MLP neurons of a small language model. Each row is named by its layer, matrix (gate and up: input weights) and neuron, and shows model dimensions 0-255. Each number is 128 + 24 x the weight over its row's rms, rounded and kept within 0 to 255. Numbers have three digits each. A neuron's up and down rows have the sign that makes its largest values positive.
After each neuron's rows, "fires after" lists the tokens most often just before its 100 highest values on Wikipedia text that the model never trained on. A number after a token or word is its count.

L6.gate457:093110136132162164168113109076119106109080135167095144105130084156052133127144138140146084096135145123153154150146112105171123099151134130154087157125086120134146157153153116189163114099134099151111092143111102121108142136081113126102129167133108148066189120113141123137181122124134159127163119108147139137117107138102152117122116158136171127124150132111108136106124176143105120161113157152141122122116160100129159089119138132135137104093131102136127126090101131126122157158136143105101132136097130130125138115151104136155155165127159097146099130099129151130111137132154090143135144138108176139159117112111088107098117104156099132098106105161131132137130095134102135139152154117163102148118174154099118141154121146127108128102090193108148085102136137105172142133131131
L6.up457:155111109145120123131113152166168163140123135119142085163142159078144123106154108123102161196153134094149132113087110113098143104126123143125125097173129122106109106140147152114123148170140159102148151148166140136129129112155106092142144142155169116138100141108077118137125126142165106126105132125067159151111159131098119134144134107102156134093134122118085121158142146094149111123117100103112119135135108144121118140127138134109099118149108105108152149179128116149113109120124083132142099109112098136140120145124142108094095126137112156122121111141117117085137145070141192110125114133174106085123120147133116152163104163108166112145112151114098133148132181075180131148119105114102137146108103120150178154142141129142113076087125097144111162164083136137184160122105145
fires after: "==" 39, " ==" 24, "==Career==" 12, "==History==" 11, " career==" 6

L6.gate616:125179117135155136135131086118167125148151111128142114152147128170186136152139157058081099159121111093096130103127111117128113134132144169151143121136141148179088147163101112148189120155099130141120125126119183151126134098112116103140123133111126163143141143149113110121180098107100130139099128108135119098111152112125141102164107154168168124123106125147141126112134124133155175112107115140095141147156132143155139133119160102131133139165166090151110097121162123141133163109105138118181119138122116158142141128128114137136156140114148117138126152141133111078173077156139098158108145101082168139150095133144150140133132114173082148098121140108134138120113087097126078097077138134114118124118157120120136120072119142079106115109132100154105139117136120077086097110123101
L6.up616:149160140114143094153120073129175128134146120164133146086117147123094152108151104167110106095124141118096115151133100083112130112157170156152106132131152119128122143171128132095167145165098135138099122102151156104143129122128129136138098113122114146141194130126105147113174085142114167138136117148124153133114132164113100129122139113101096140129176124124125109150113129096133176174165135101098140131164103112131105138145143132144144086144137073104079142150139166101125130119140116169118120127117136119103075116123159140112107139094169127093116124146115127047117121078123135115105174077103135155146140117170134146111122144109132113128175150154129117140110125141124153112125119125114131161133163106183127132103167083099170123111125127100128123110105150149074141133158089
fires after: " on" 23, " to" 13, " On" 12, "On" 7, " s" 5

L4.gate807:147158095099155164183137112121102109113069089114142119156164200110132102162137150133122143081102160114116168151127119055113169098140125124097120169164125094110136131146146108111138097116121127136098130128136138134107133116156128174107111128122133110104128106088090140148098124183172121117150143120097121130093172187128117100093113132124136135137137109117110155151107132095084121106089140193148160118094141146151116120137109126121136133119092154116129124121125142152083122106127121162120128117146121156120098126141182147158121150136154132156145119140145155087136100104131135151130146126138066135130104110105117148108088160129115114093134174112098128122149132125088104110155169119126104139121119081136103120139190167156143149140122118148149129136146109130152138146104136
L4.up807:143170141123127150143155108132136151126147138080111132100154152115110166145125122116145134120122140121141135123135171107110131111135125157122134141119119107151140154147146134091115136051116136077170082118132132118117093133144086133131133132130159127135117129108110103128177131148124111153133151117136119077142111187076141152094120147092119151114130107185145129187104110123188111113147131125088128142131131106169102100121121087116161120105100139148147114177136133073131112126186114084124143139173125103163078171104149126159123107144121158127095086140123123120103122095187121117155114130097127157131103126134142127090108103097139137102145139121119118111122143110142151122142103131114084130109154094142147153142170207093117122117118120109163094114169140143161147111138114
fires after: " \"" 19, "S" 10, " \"S" 7, " (" 7, "==S" 6, " (S" 5

L6.gate203:139140123169170144122119176121123138125156138145057173102124103069150146105131137141117149126175140118127141139117133091163122130134129183134124145161138141169124151137119135111140109160162106148107094086160128114125114150154093105185104155107092133158150145113106127119130105120117126133138126170127121117110088149121119097084104120095146105146132109119149115153145104123066107120168100151067107139143122101122165133119184116129135178156105096114107150143113107054144132134101105148169151129135144129103155132127078130137162110116130131109090129104117120158106124108090056122139121129153135172105155175132132129163104136147088159139114128117140136112125106116132170145120111151161159173116112108094121116098165119131151118113139136131129123137134086113095125131131145
L6.up203:133083184124093149172135170152119111167175145152119139108115119130142096160152153129144135138137104181170098112147148127138156110111099143121142118128123110147137131123113124145127109117143075102116123068123163086096105119127108141148103090140081146120120111129154142137104074128139132099147131187127142137118110173141087120091097132098116145113142116092099136134140119117138147138125132156165055155110136109130111127111147123131085148151146134162070151126160146128137108121104153137089136140122090130120131129160134098175158090098126090130115164108128115188129138102140103098119134133088109104162117136137159106097151148161107133119112099141111133144133151140131150108083102122141164167150142113174117123143114114124100157110146130171163158159133123148116114155078115
fires after: " the" 47, "|" 23, "Gr" 6, " their" 5

L6.gate572:159128147133120121135108087119146144072111149102123137148165136077131093077147078095135124102161128117141116153097113127141134111125109147136162170105119155111143147122119109119163114111123161107104150123106122130115097173109118180127114157110149121123155081138098187104161167112123151060117155121154149110148121171087169135147142110117096144152171112091095112171140100124116109137167111149086146157108144150110149166112132127102127118112093132125131140119169089154132141113078101178107146134125094141099101091136108127098165117151139156135102162139171132150130110121144137168116132143111120133133087145137107122108121120129127108153093135148161118101121138118132101089171147166121111123106160132144126115135154140117176099138102078102130176155130155121137110142138142
L6.up572:102136103101118123124111062092101136105153140120108080145160136098125094088135118127115172132112152170140062134142149138138179134109153135162150155143118184133136112075145101147111097113132123093114105126103102108120203169127104131138140115111150160113157131124145159127124146140108107177119081137125159108152153161102138109104100165133089125117117111128152117137093142173091156112172116108129115094151127129096134136081132104101181157133159091162156118125107126143112123141186129153127126122163144151153133072126126127097121148124162149152106160121107136123145104121094188127135121181153130108129116116123118116139122119147154117105150140156133125116134127109142131148105138103112127096120170115148110139134117134109116093115103144173128160127137151097142099126175106
fires after: " |" 26, " Candidate" 12, "==" 6, "|" 6, " Length" 6, " Location" 4

L4.gate766:117122128122162138143146109142123158139110144139160124105135132067142135124076124138158129156087094059108145093139107112137117182108108184169118139139087132156111069122086144158124099142137134091151089131144106128135156133106134128118140162167168140120085176108106166128116109113171135119158108142106162128092134138116172084128107144143161093158092137132092125149100087123118113116136098136110181149105142086137138115175143116129128139155153130114117173149125137129141139100133126139146111101180089177104105147132109159129118122149074165110129107164136102120101120144144148118144124070144119086090086157113148115124101113106138122123146135120137127134110097174160141124126150112110103117134122083146114127140136148119158143174137104139135145119116109142147141155118139
L4.up766:136130169117163149143176110126089090118081139113162147165105115100138121110082106119138144115114120117110110176124177150111093151147144154130073151121139137107121064133077126179109097171107127139080118129135153106138093113080135150156132140165143132115169139080107117126156099080141176136147108111162126112099140119151076118144121115121153136103104125144154130146089118097153166130128121140113099119107133114117160106129168147175082117084137125126122128108124088132142107171132139116149162137115080129184175132141133176110142102140092130125153121128094144121129059149137160146085114151150143128136107146124123136117141133121125176141126138170109168147110122136138141096136137110153124106139120145118139135155152124112127115146101166115109129143111134125142122088134107
fires after: " was" 28, " is" 10, " were" 4, "ed" 4, " be" 4

L4.gate573:176113116142132099155141126098136123077062131112088127085168125094137113133111147154135101115097113093131147142129167118133117143120124135116127171112119069139130145125141138154121108139109116155122156090165104105131125169131132131095126125115148134108119174129152139121116150141156156099105145149107130128118200114131101128112094166119134133157095133154111152133122097122103151118101109153081169136155150127142108157202097177114155157140138115106113136141143134105122110105109110132108082086201110141127164103100111105139157107153114135089115107157134098141188083115154126126088115124114120100144154113108122124175112134131127148090132181135128164097116128113124137109111131158164087153111116121100135126123147125121140162125097149172169157159137125132125138114099142
L4.up573:141122131165166150163154138142135116149106106148099098097139117127136111129158110134158101096065145134115143140140141137137121155110096129148136168157136136159124153138121127137091084132144117115127094080154108150099104150118072157159109096100154152110124125142120151120118133133137115150135086117150157135146162142103102160139138108147107094155157106158160100115151110154132132142102119129069122125107070144133147112157089106158121116154130081117113091155090170105167089147166091120100107106146135152091157147137090112144166140082130161110106129131125068117131106132125117107091100074117136129153143160126116137150140125106107139135097140149077166139122116143155179156141137097088133123093122149153145147145131145174098160104142150127164146117109125091117138133136164
fires after: " \"" 27, " one" 18, " (" 10, " (A" 6

L6.gate527:144130091130152138123115130098128158096160112142080112119130117130134146113136117118092143122125106139133157072095137167109136174143128124107128134134134127084148180153112137134135108104103128141097131123105129193132103149149179126151138120146148103062124086103130134142105128152109116082130124132116100119177178127116125136148127086160153122113160095130149125169083178132135121150109091141124109117142145113153125121107136084176119161153134129100122101136108145118139105130136150121161141129144089158131110177146096133103140120129100086166140111117145070115183166103125085110101157145115136138091157129106114139109136188129095124150101122134182122115115111134122063092164158143157119143108134111141155130130136141107159161118165119133155150095119121095111130159145102
L6.up527:119131118130154107068099091115096159128146155152107118127137144135121162144206127082148143105119117101149139140147142131078117180120074159105111104147153133137121135110136129123136148124146140114094136142127126128131120125122153111143104180095145154118146110109135169112149116126099117175116122142095120143126179114153151112092140090135124110159144094094156130181131156128121122109145121093149089123119159096148138108078091100146143144174125117129133108121168151140134088171151117103157148121144122100124154102134098135138133160108123127154176092105132139127158127062159098102124108125119097129127129124093093123140152158167143194127116107145100125097084151140093123170100165122129104112142124128136138125130096110117139131067171114120156156149115138109153113102160138
fires after: " the" 25, " a" 12, " an" 11, " other" 4, " its" 4, " one" 4

L4.gate568:121129163128159120159179131109141193142106145146112101125083161168096171131136135113167140110110157102167117091118119114134131099136092122163120118078133164155155141120151142109162123111128117115103126092096133100115151135128103143119121129175107132147120092122109113178125096140079131154114117110180148116106127157119112102141127110170157145085150133084089142139137139073118106097103116139171089124141109125132144098133146084129132104131153107116140137153095109158146113126109108148188120139140156118157129103177072180135106100126144135080176136104150134128113077100136124127156158150117130113128117126142140113139133114157135148164078155146115154116136148142098135096096119127104133163111132133120123113143139125139120136125185124137142138146104162070153113137090115
L4.up568:139126119123114139155123177129113092135127163142168162100146157099164116117105095105162170138094123145145093149158117126117124138120153137118119110137126139137116153130066095142114158126156141114111129109111123117139099135126142122147112114145075140131093149166059090100158126106182152137160132119127123153138154118104100123098130149125109101134096143144148111132128145136083137106128133140170121122132157134176135089136126151100132166138126124115132131102135157125107118080111141119155163102082164113141115172124137116165121154100132159127084122156159135135127158138131154110086144118111133110097144106140148104169130113176126106130102128113125148121130064122068122142107119089147159103100128190125126100156139097146138105171109145179122096122074170174149118129153092
fires after: " the" 82, " The" 6, " his" 4

L6.gate70:110173101156115168104143149163104151118158141121112114140166145129097114120139116127099121113174172127137096113158108071164199138111145080148127081150120128129135159142123105119126088147131119120143145078117130142152120109101120146108146108113151153109136117154141148116139136141138131156135117108140149088147083122131120139157119150133162100127124159129114104113106152171136160147120116128122141113144130112125124100161135104104105146122139090121089177142127093072161135179102092100147150156123078126092131168170148108149099135101112111137126122159124138118175138155109103130115125129111143154083117126075142123139116131148133144161137156109152068132068103108108138114171127137154111128103100142122154123133104057128134116165152160135143079088111154116141122108149154
L6.up70:107120124102169115106142114135120134113141119126108134137117171135106110167121137114095105121121127130127161125126141125162093109173132132134152145087139130111151125111090121115096142113134149094108145113097104082095126129107055119158158122110100076176119172125093119108110113170143077135120125110125113132114147142150134130118101136123119148135167145120124131130080097144109125125148155135112138159163133107145124086155152140117083153107134141125116116131129140112190080105146153142107172145101192136141152128164107152112105162161078149103147151111147146140139119117176132157127165157118142075105119108080150170110133108135125154102129123128153096106127083096100149142142143181121206104128133131128156099127152128125158126094104128137101184142091139153152142131133132
fires after: " his" 33, "'s" 18, " her" 5, " His" 4, " their" 4, " the" 4

L6.gate974:123147128165134066122111134099111127089143157148104112132162151161143136149107129087113052157126126089094086119130152118087175121161146152083135129109121131114160128127120126082149149127118109130119131104145144123180143150082125157117171156116119134152114132133107129174108126126113087133176131109089119103151150124154108138138137123102143152152107159139104162129122137093116138104128149104100174102160096124133100114121120114143147125145136139159137130111150159150119102095113125149180135141136128142079159131107156150142176128131116134098076111151123140146134096163145140164140122125091161145151089135102138127147129141110095102094118152121115108156096126125156155107092106140105152164106067135116165116126093123145186111168114158124118100094097139119170131132084114
L6.up974:108155115090095157086125098163158105091126123091146154134126118076142139143123128138163117113136139148123148118157112135117119096110114148115090123132130104131197148161125115162135096105152115110127163196085100134071100154143125133154169103119128100171150142153136121106139121096120131137109091143121150105150140173109116111108176130155088109137113089152106105146113132151166153155100119104159166105114158110167134127167124146107138107145168116100105126152135177130139132161130121127141120124110140120142078144156126109094134105099156126151139103186088163109109107113123142125123142126115067122102116112098147191152131110125115109123144077145114121132128139115125115118139114152101135149102160131108171149119184119145139119095078118122127136142136095111180118138124139
fires after: " on" 22, "On" 15, " On" 9, " Released:" 7, " –" 6, "-" 6

L6.gate98:138159107134144148113138120150086097153119100106125117145133115081126158154169076124166098132103162133154126117163139131134159184132119151177165133113164112143158136122124109123156144095148144116133119129121129138103149159123134155137105184155138127100121180112122119159175115180123107127135147166131140149139139162124103101124091115165165131141119127119177104100117105162083144109136092152132117109119161105122152129122127180130116103152145149154107170162154100084137147111137163116107111107108122083142118082113119112127105111130105126110140142103136119146126115115081077138141091127145111128105129136137109088161117134079129128051180154101146116097138097113122142117147134107110142148146171101160105123117148136124162096135148103112136159123093143129116076109126084
L6.up98:125145098135113118136148138091112154159123152115078165114117148105127144115122109126139105142120126144138132137124065098120104130134145125129146133143154081193111146143127129126139119135128093132121178112112130107109118131148135105154108147143144104065118171147148090136107118117114156150140111113100130162112090105102148140172155138112130125099160110139100082112144138127115094163177133140122138163092169105107140118151132151111134116108096112127124111167099128085099107093189151131121155137172105105090130137125074095196159150159122154144135126140152141165104129150114136187140137132083131101122114131126127096155104148129142108105112119105150141148165121166143138126160164115121123094125123111137088151083143173110080159174114163148120168149107107114151097108116142
fires after: " the" 42, " a" 8, " is" 5

L4.gate622:168145116148167147166129162100136143152141119177105102115174167122187153135128125156169114097083070113137095125099110123128125127117122104101100165142144144133145113138151124120165093094156124125132118101132145147138131106130103114178135098129125126106070156127091117114114157121143133127138084134142109094123180123141123148129134153170124146162129107092134099144085156136144092137111113084173143104146145138183140116143106114149155154119119127108132145128128122113101152110166111122162079095094132154162155160136125131158095119142121104099096119153133126092137138169126123084104129172169146113127142133123108154142131167119140152101117183094165098134151136100117142115153144101158121102086152087109124125132119148114133081118119150111108112141089119145135096141074130
L4.up622:147135128116138113162155127079127137136097118140152132112113187107139183147113103091178080183079114117153145171111138102137148140091099103101142126164137104125138113113145154140099126110131155151164098108093174126141108070123152147115109151129135130138117126110129163145145140123101208098124119105108105113153133096115105127092135153161153129142099105090152113068119143120124153166112104092156126098118148124146126124089135152153174163111113145127112140093132179127108148170119133084141110139111118114163164135084151122132086166158110137120127123105129122096136102139146116098122118146111102154142115142154138137124116135110097101141110156138138094130149145120130141080152125103132114121126127126128165191138150125142138084092138091106133137118116157148164111156132168
fires after: " a" 28, " the" 17, " each" 6, " an" 6

L4.gate723:057141178112112118120141158082116166134123141083128098146174123197146123111115124065140152138140167155139125170078125130135110144160134120103138136096114123134112117125148080121145130109109129095123148120138113089152101135101151135139075129163140127116135141093123110115089151155140129106137104158145142091144126131153160104078141164163145144103160127108101172075116132137092140127124165102151123135140116084147098098151138096169127123164152124131121130142164105096145160124118141117111111122138136109167135146095077118156117135111122142098123139100107158117149101132127140124137116108138106147106113073126169119121127125132116099140148107152104107126105137170140147159126122169143073148085142148120145140158078109111133143194159172126132147153128153146120136121106137
L4.up723:096144126149125146108130144120154136175149119117089083140153070122145126105116100148118111174128132125111126118114165131134126132104105120150108118134133119142159163126126112147124127116098122120123176126132105146108145132127116143180088091154106139104109117069158165137126110112117101116127117184123123083172121140107103121163174150151150155117112124121100077131114139122111159101060124097148101123116147106089099151174116130123146142142095111174127079162097126139113105157162111110179137082108117159158145121083133089117132122103142136135119143098129140156195068119123135149153122147089120139099146127130156142130113144139184161126136144151133145136121152138189153148143113122111132130131169128103088145103141153149123121114114094108134103147145142123135094068135122
fires after: " the" 45, " M" 8, " end" 5, " rest" 4, " (" 4

L6.gate653:133136115093141142117122122136168156167089111106145135135156113135075106107102121144114121117115091157109144131163121106117161148111145114087122086120114134153081142159118118099163135105135106090116090143132130122103130129112166139105183145165125091159136115181101149124143087159163114175141099134145138110135129124093118080135112110115085122149130123150121112125105121128122091194116152171104104112086130122132144125167123129132157088148075147134136139155141134131139122139167106104127110144169168117142143100187157089084137118120115159129128136124136116139101087142086116120195144108158107152126169131144094172148121108163160139143108138126121167126138129095164137153102126112163151100119089079130133134115120126159162161138123109120132100146086090137132156143126124
L6.up653:121160159135074140180108110105133182170130139100138131105141168077150133115160078089154117112124105148116159133150138119141129153175131125133168062139107102145084138146122152110177117114101134159138092134127103135125131133144120092100108155120131102099152143078111124144154091173119137086145136155173128128103091099109135126062142135140108099130165137147109135086128129177118088128133152074131112120130109072148130116139132116128133156129158090169125111114130150120118135112135123091154090183123158144098150151111115097123118155129090074121179158161132111178126103106135142112148146112113103154127158141130136124128099112120182130154134138133106107126137135128124144140153141123155094142148130127137105132133136110130127147095170102135141136081113103136139144118150150
fires after: " |" 32, " a" 11, " an" 7, " in" 5

L6.gate240:139179146125118127135131135105135125105145150129134114147150153130104098153115140160124126130104135112121127161101150126127164091122098145168154129145167147175113194105159088115138113137170118114143132118142151143114132134148098135155162200120115072115171085114142149151145115139164106117107111096107144105119142139131141126101142080141125084101128112069056118129119123137131088124135172156157136109150120113102141148150140146109173148077133152179113113091139195185141084137119112127090153135153102087130094153134142145098118118119111110115122131095110138118139126138107155130131094112129109147153106114109146150120102119115118108133151146078125120087105143140106121130113158116131117157120112125110133131149167171098171103125125111161150134111104101111138121176080122
L6.up240:096146111142111159117089106133157144120109148074149122140114122144135111147100132131158076135116149110141120136109130119150152096091160120162157120111115122131122130148129205149132151198146103117096097124135143156171129132161120117128120139180094113140118097117110151118181120155105138137084124127141121159159137093110079154110109090119120092113155174140133136070122133137085139158156171106114112130116150144134130131118137112149131073156142083121089153136142104136142170092129078103134152133107117153143130132145097154130091125144085133118108078147094146182161135129139120145130123153122158081115115097114154140109136137140140102124119120143114152155128169155133162150136089154095135195133108113165105131102123087109134125129124125121136143081133135121135127105083109
fires after: " |" 42, "|" 24, "==" 15, "\n" 7

L6.gate702:138135151129192083129128142138114163089113127118096148144120134183166157131137115138114077142132110129133125112140111118157172158102114098082139101146106052090102124166107115119161106127116089119131133190144116126111118109106125156133141120142145152139139135115119146120130093131189153126112101134082143058118164147132145129136137142159129164112140118133140095103169135136140132111149160143127159123114088123129097173120119129118112082117110129161135156147101136146109147103127135110166120138114094125174152144148096118132134077127149120127116123110124136140111153111147075107134089148098143156195105123167120123157158109149119125116113111154134149179103163118138129138099153139115149153155120132150146119127161114151132121107158064103062115104120113119151135094103127
L6.up702:138141127126124131124123084071138107167133115159115107156128135145130102131132110110111083086126113156112144138118156116171129121141123114140127140117159138133121132115145101147119116126123102156162138183133155117121112113129100188159124110112098123147107185104143130123152089135122101104104167106126144101139118106137128141153079124139151140128153103114143122089156129139155139095166158112078161152178097093115141137128064132125119078130101114126102141136128103104113134159148124108132122129104081148120130156179097143109133141133128081127107207176115109099183125102168109126163162130138137146123133127142109120135117138128111119097111133185086131178098176120129116152134151150088127126175146142156137115123161071117085146111132104140101163119103160129130147120147105
fires after: " at" 22, " the" 14, " At" 12, " In" 9, " On" 7, " on" 6

L6.gate907:131101130132130133135093143153117107140095121124122101139110102088138102161130141140145122131140094165114121120149126113131123140125151147110105125088140125177153171153127161130130118113135104124112097098123177124120084144091099120152160142178146124116114140083125170112152163155136161126136120141132129124122117128095099086112088159123116133149105091147120163097173141189120116150146122116158126130118143151140133084174146141132148091175134125139097111154115139177095152154093137120133094084086114139113112147211102128119159132121103135121123109079086162095130092113124123159095130134085116128137137108128124101106114100151179113136124162109104102162156108127161198129123117141119126152089122079148103149173119132095133128113149106123129122134106171168134107111129102
L6.up907:133124129168108066178120129112120169133164120134078106110122108087115140092143087169176110115129146128120123097125103136155156128123090099173081124129099115145107145131154177131169118120131135141186119092134123162097095135143162105127143131154109184132092160113118124104113162127119122082118129146131112151157145172123116134107136179124087168113112119130146105124135107132075109110134110140127145155154117150123131132153101144118095171132143129140118122094111132151106131142173104108143111157169112078104113120148101082102119099152117147111102122123093106131137147104092133104112119142129155143124122154175148126105140156166147144126124155133144162120123152136133095110129150074155123107157139110159123100146122141142159154076123114094193105118154125092105137147136156
fires after: " the" 49, " The" 6

L4.gate191:142128121145145145120122132080118146088141121098116087199167159158139137111127160151135121093149177148114154124109117133134144141124130125135164191118122134110145105134155130113113121151149145093143130146100085146152144132147094147165104135110142129116124166160099107112120144140171184138126144088158098131158149170132146139119167140160173126111126124144105160122137155100104117096100111110090114125126099116131157123156082083078090138157114114098113103155129098117143100126110158144081126149118115122163118132122116153128101145145150124113121150097077158085134132090148108145182116135095130105123161055134159146111149131142116140122168090102103128107150143121106134127081113128090154145109144143116104165179119110140132141159098086111132107161100108113130120122125129
L4.up191:132073120159165090164136125112126075102120087144100096133176152075066130117114089134118104132166095099102148113127103097112137126123163088115135117080112137116107105125131099124143103139147126102148142132135105132086131140098133154151172153112131093154143118124095133129113123146108169160123145125186111098134114124148174140166112125148120123132145098138158116126143099118158136124101133129132101136135134068122111155103111124065149130146146169132077135108134081112128134152122165130159117147138175161145126090147117081158165135154165130108117170105096112179160170123142125132156116138145145120123113103133161131136123124137167124129162163130100149099118121122108120127144129115146168132129188147113143090132155147138122164163116113124104101118136104107097127144174127
fires after: " the" 23, " his" 8, " age" 6, " her" 6, " United" 5, " University" 5

L4.gate525:146116095133144132146157108106143175136072145112142128160110117090130130097128173124141145174173159098136109103101105138119131136105172135106098129104108114138125135164145162121108137172136088154130147136118118135150095177099098103115137149104111157130152112164133148151112151166133072115119119100106136100106118128128094121100140132100090158128081134151123136071113111128119146147132088113149139136115155118128146162125156161100167107128103106127104150165130125106126145111172113124128113133128142138128079168104151138131125096085124140149186147104140167109085112126163152137179101100164129120114133173161112150105106069134127117128123107135135128114158066111112110137157114108153146138144126187122126179139115144147117121071117125141118168167101112109127098122132114
L4.up525:131149157109092136182120151119143136124180127136137106126132099126119100098144087139130117130146142099115114162162120152121104147147122156145116114110137103100066118158140143197120119156152110129106157129142150124133098115150129150104168152096114131127149165154185137089138102115106116124105159132154145147140157106110097163117139134150074113147130116152148097093105092125175155159143088149162163128100124128090147125141138151114127099149093145122092151144140115112151109146134157118106089128091138130111104100145206131131132114132150112120132138180136111119100145140145150102091127125135159116190108169122123134114128094121059077141104143122145135123123134115115132144149097145141150091149088114115152129141161129127089148113123068132096147081127104154094135144110141
fires after: " was" 50, " were" 16, " is" 9

L4.gate333:137122145148121125087118152130093122126148166106148116121153101137129172132116105111162085104115102149147164128113157129140144121140125115150117173143113133096116141127129095136132138138113114156131120125124157110144144159159095156143131129127163161131138127116101155170133140098162108134132087136096103116119110113114076108174105141148118114137102090133156093195101091176100100152127109132109171139125080137093096137165171132126131123103189079111117120135136107166127116131126115146110155177141122078111107115142078119114110120132165078120106076131122145109099145122124152096152148124113150145132127173128138136179159109157097133147111143144150125109090154150131115077142157161095084166131111154100143160111178133094132132104112116107131138071123111120121157151129158
L4.up333:150182091092142109110082141132114096158099118116107102145130126119125109109131089149131166112123127146156115137145130096135121154125171164137124145122152126137150171116116092122119109160102137166116146135142109127109121121151138125139108177094110132165083141164088147122166111171122090147152162127124104148152128152185096115148122143112142092085159113089115121129091098141108114075171130103159099181166159131124136126116144100142109161128100118152132085125108152164131123150148130152130165166090126110158137126100146135068106125136129123137136149114138114089121110141131100116087116088145135119119146125135131121066126147143111157107160137165159186152125116090146132096112144170118069130106123102172119125152149153143102114173124140114104130126118129103095112159147125
fires after: " |" 34, " Score" 6, " Pld" 6, " Pts" 5, " W" 4, " GA" 4

L4.gate135:113132123115130158079115151134142168067099119145125088067148165126143152119121098097106090129144135158133104089161140168145130122082146132154123109105093152158148130097144167153105141120125121137107152097137116127121099161096124160127090171118135110147114115144146102122099117161183117141111146157139114166109166144122102125103154142130121140148116156124123113126108111164127150125140115119133146120137147108112123096139097166130123113137129172125112147133105104139116085137163150136127101151120142148134108113176033150110136151147167170066140115127098127109099131107140146173139162180149121150113099146142148118136114159114142134158141113136139131091104151134098128109099130098146101108136151136111135071134168142143126119096111153120078164130117149110161111142067111
L4.up135:117144111172136123129164132116167087137119128114090105129117129119114153159113131101150131110152129113148130070125160126123142130140176110116102116071084113099173121154142124148117163147078141166128073103146145135129090164117106092104107125137129109145172137159108118162138115164104121135155135143160136137164137131137121157131121160134105140116131124190099138135111136103101155129116149132155086141179127147101150095127122113168157123141152144075142132125087145111130092107116139128163123112153101138112127119103089101171137155163160113068087141123158178099109133114098123119101103169133099139141126090151141155108118139101152072103145155152143145108134159085105098109127078123145135127128129123135143139171100100162146101106168123134090109157120151134123142153110116
fires after: " the" 34, " The" 9, "The" 8

L6.gate13:105141117160110172148118118114117168147111117123164143102145125139140148131122154127124129169154091088125120129181088091120080144133160155139138109159137131152142142144087105111117100143145148120114150140134147135095120138105119118124124074170147131135122155091126127122146112136100132099098149104117130138149171133158119069144166107118134150077158140133140092109114102106135174156159134138151164166148130083104162121145096141165108126175099119164109146162100132144145132098085116178116120100146097125087122126111142116095112163142122095134122111131111089092139108116114119060102128149154173147098134097142140116081119111182143187151116175111140151131122115147157145115096110126139144144104142149128132098117157095118147084138094088115167131106127148128150115121138145
L6.up13:142104140150135126137095156169108132146139096128104121091158154122099126147191119112130124148062142105138099119104126099135126108132103098100087073113174129127172110130137106160091181138155117151134119143173117117123151137094092096081131113134118143142093127113146122147144101124121116157137176115147137106107136120128104133110114141122076096143105118141123180113104148150144141131128113141125156088161118159092119131109135133142130119115121139131170140158124158097135093153169167132162108181105120148132147178101136107152142090127080118111124112149131075118166117128134104179127134125151140165149149125118119125115129111185114124120136122104131109129177157155117163139083159112148158106123134135131091192085112101122147101129129163107116114117151098153121086103125121
fires after: " to" 51, " would" 5, " can" 5

L6.gate883:143185148125121117077116204141106109107099089117125148133144135132152146110140135067111100118134165130120149110151152113111115134156113105130129094127145114127124151107151132119119153126087136141092147127137101113133107120089150135147157131107189123102120082191117115137144155161167108139155135139105159157143109154167137098116138097144149168122159158149148118144146111105111102149103146140117147103153129128110118125136163126098093157095103157143137128104128131097079084132124087146105132129158159166102171130152128153130152106103131138132074153131106162125199128115149127074103098103090110144102116118144110133145117118127103140136139098141127119111131132099111136157104152141105131119146142146112156109179097072100120174132116154082140085137150161138138119115093134
L6.up883:123140140120132112124147133148133168121093106172134175153143131169136140120135124090146117153152131111157142104118062121127123111146139139140145107145079146086130081138102154144161152167124133112096141123117150108073097110114150142155127130172130141123142121122115141143137099159141181104109116134131129148106162093130131100111125127163068132122158151137139142145120145118171131130144152081177155117073115135101149166134115130127153118086131083100102142115153166154099110174090128157103149078115144108103122106121139158108123113081138146133142100129159147101132123123138125128141119114145092110077152150153205098146102089102122156114115106108164145102126098124089120109127109087139151175083172109144130093160115120141084115128132154135111125147117134144160135136110132
fires after: " one" 23, " more" 10, " his" 10, " some" 7, " many" 6

L6.gate548:139147137123186170129114145149107127135142142124086157138108136171088105159121118125151158133165132121130125135128134095114144116113095150081159115145173150095138151150104044127132134134159111186142104110123148140164145143089107147154164107105125117100139145131131105097124087156112150121107084160141133107141123167153102147108073105179123070110125146116131119149135154151143137162138126150110103125112108123125182116112087112149072134131101136148096131087107077115135115120151155099151162141132112145109150141172103176130102108119093104155151128125120090118174108140113124095111138093119123102138134125172116124147118129180145114173094140123129108136108162136145150146147117141109116151098121113108120102110136111093155138156116147130137083134087132165120154110139101
L6.up548:072120114100128115127175152131157155114129132133093127128105158162123156112126097166143115176117149153174136133096121121130159155132104149109122112170136110083113143150115162080142127177105121100140142132112141146123128114130086119142111105147187182130083131129141132137111114165140102178154126123104128141132139105126099134113113134121115150134143104142145130167155145150115137077154146156114159070101130128171105142141095134100131163134135133152160133152126137115126179129119101115134098116148105097103108130143102147139143091161093144109137154183086097132148093134184119119128137166093124149147168127114136126135119115093120088117125156163124129107117148128066131119127116150096161089141128143110104074156115123138073118092126101154139106136097078130154128118091117
fires after: " the" 23, " his" 14, "'s" 13, " its" 10, " their" 9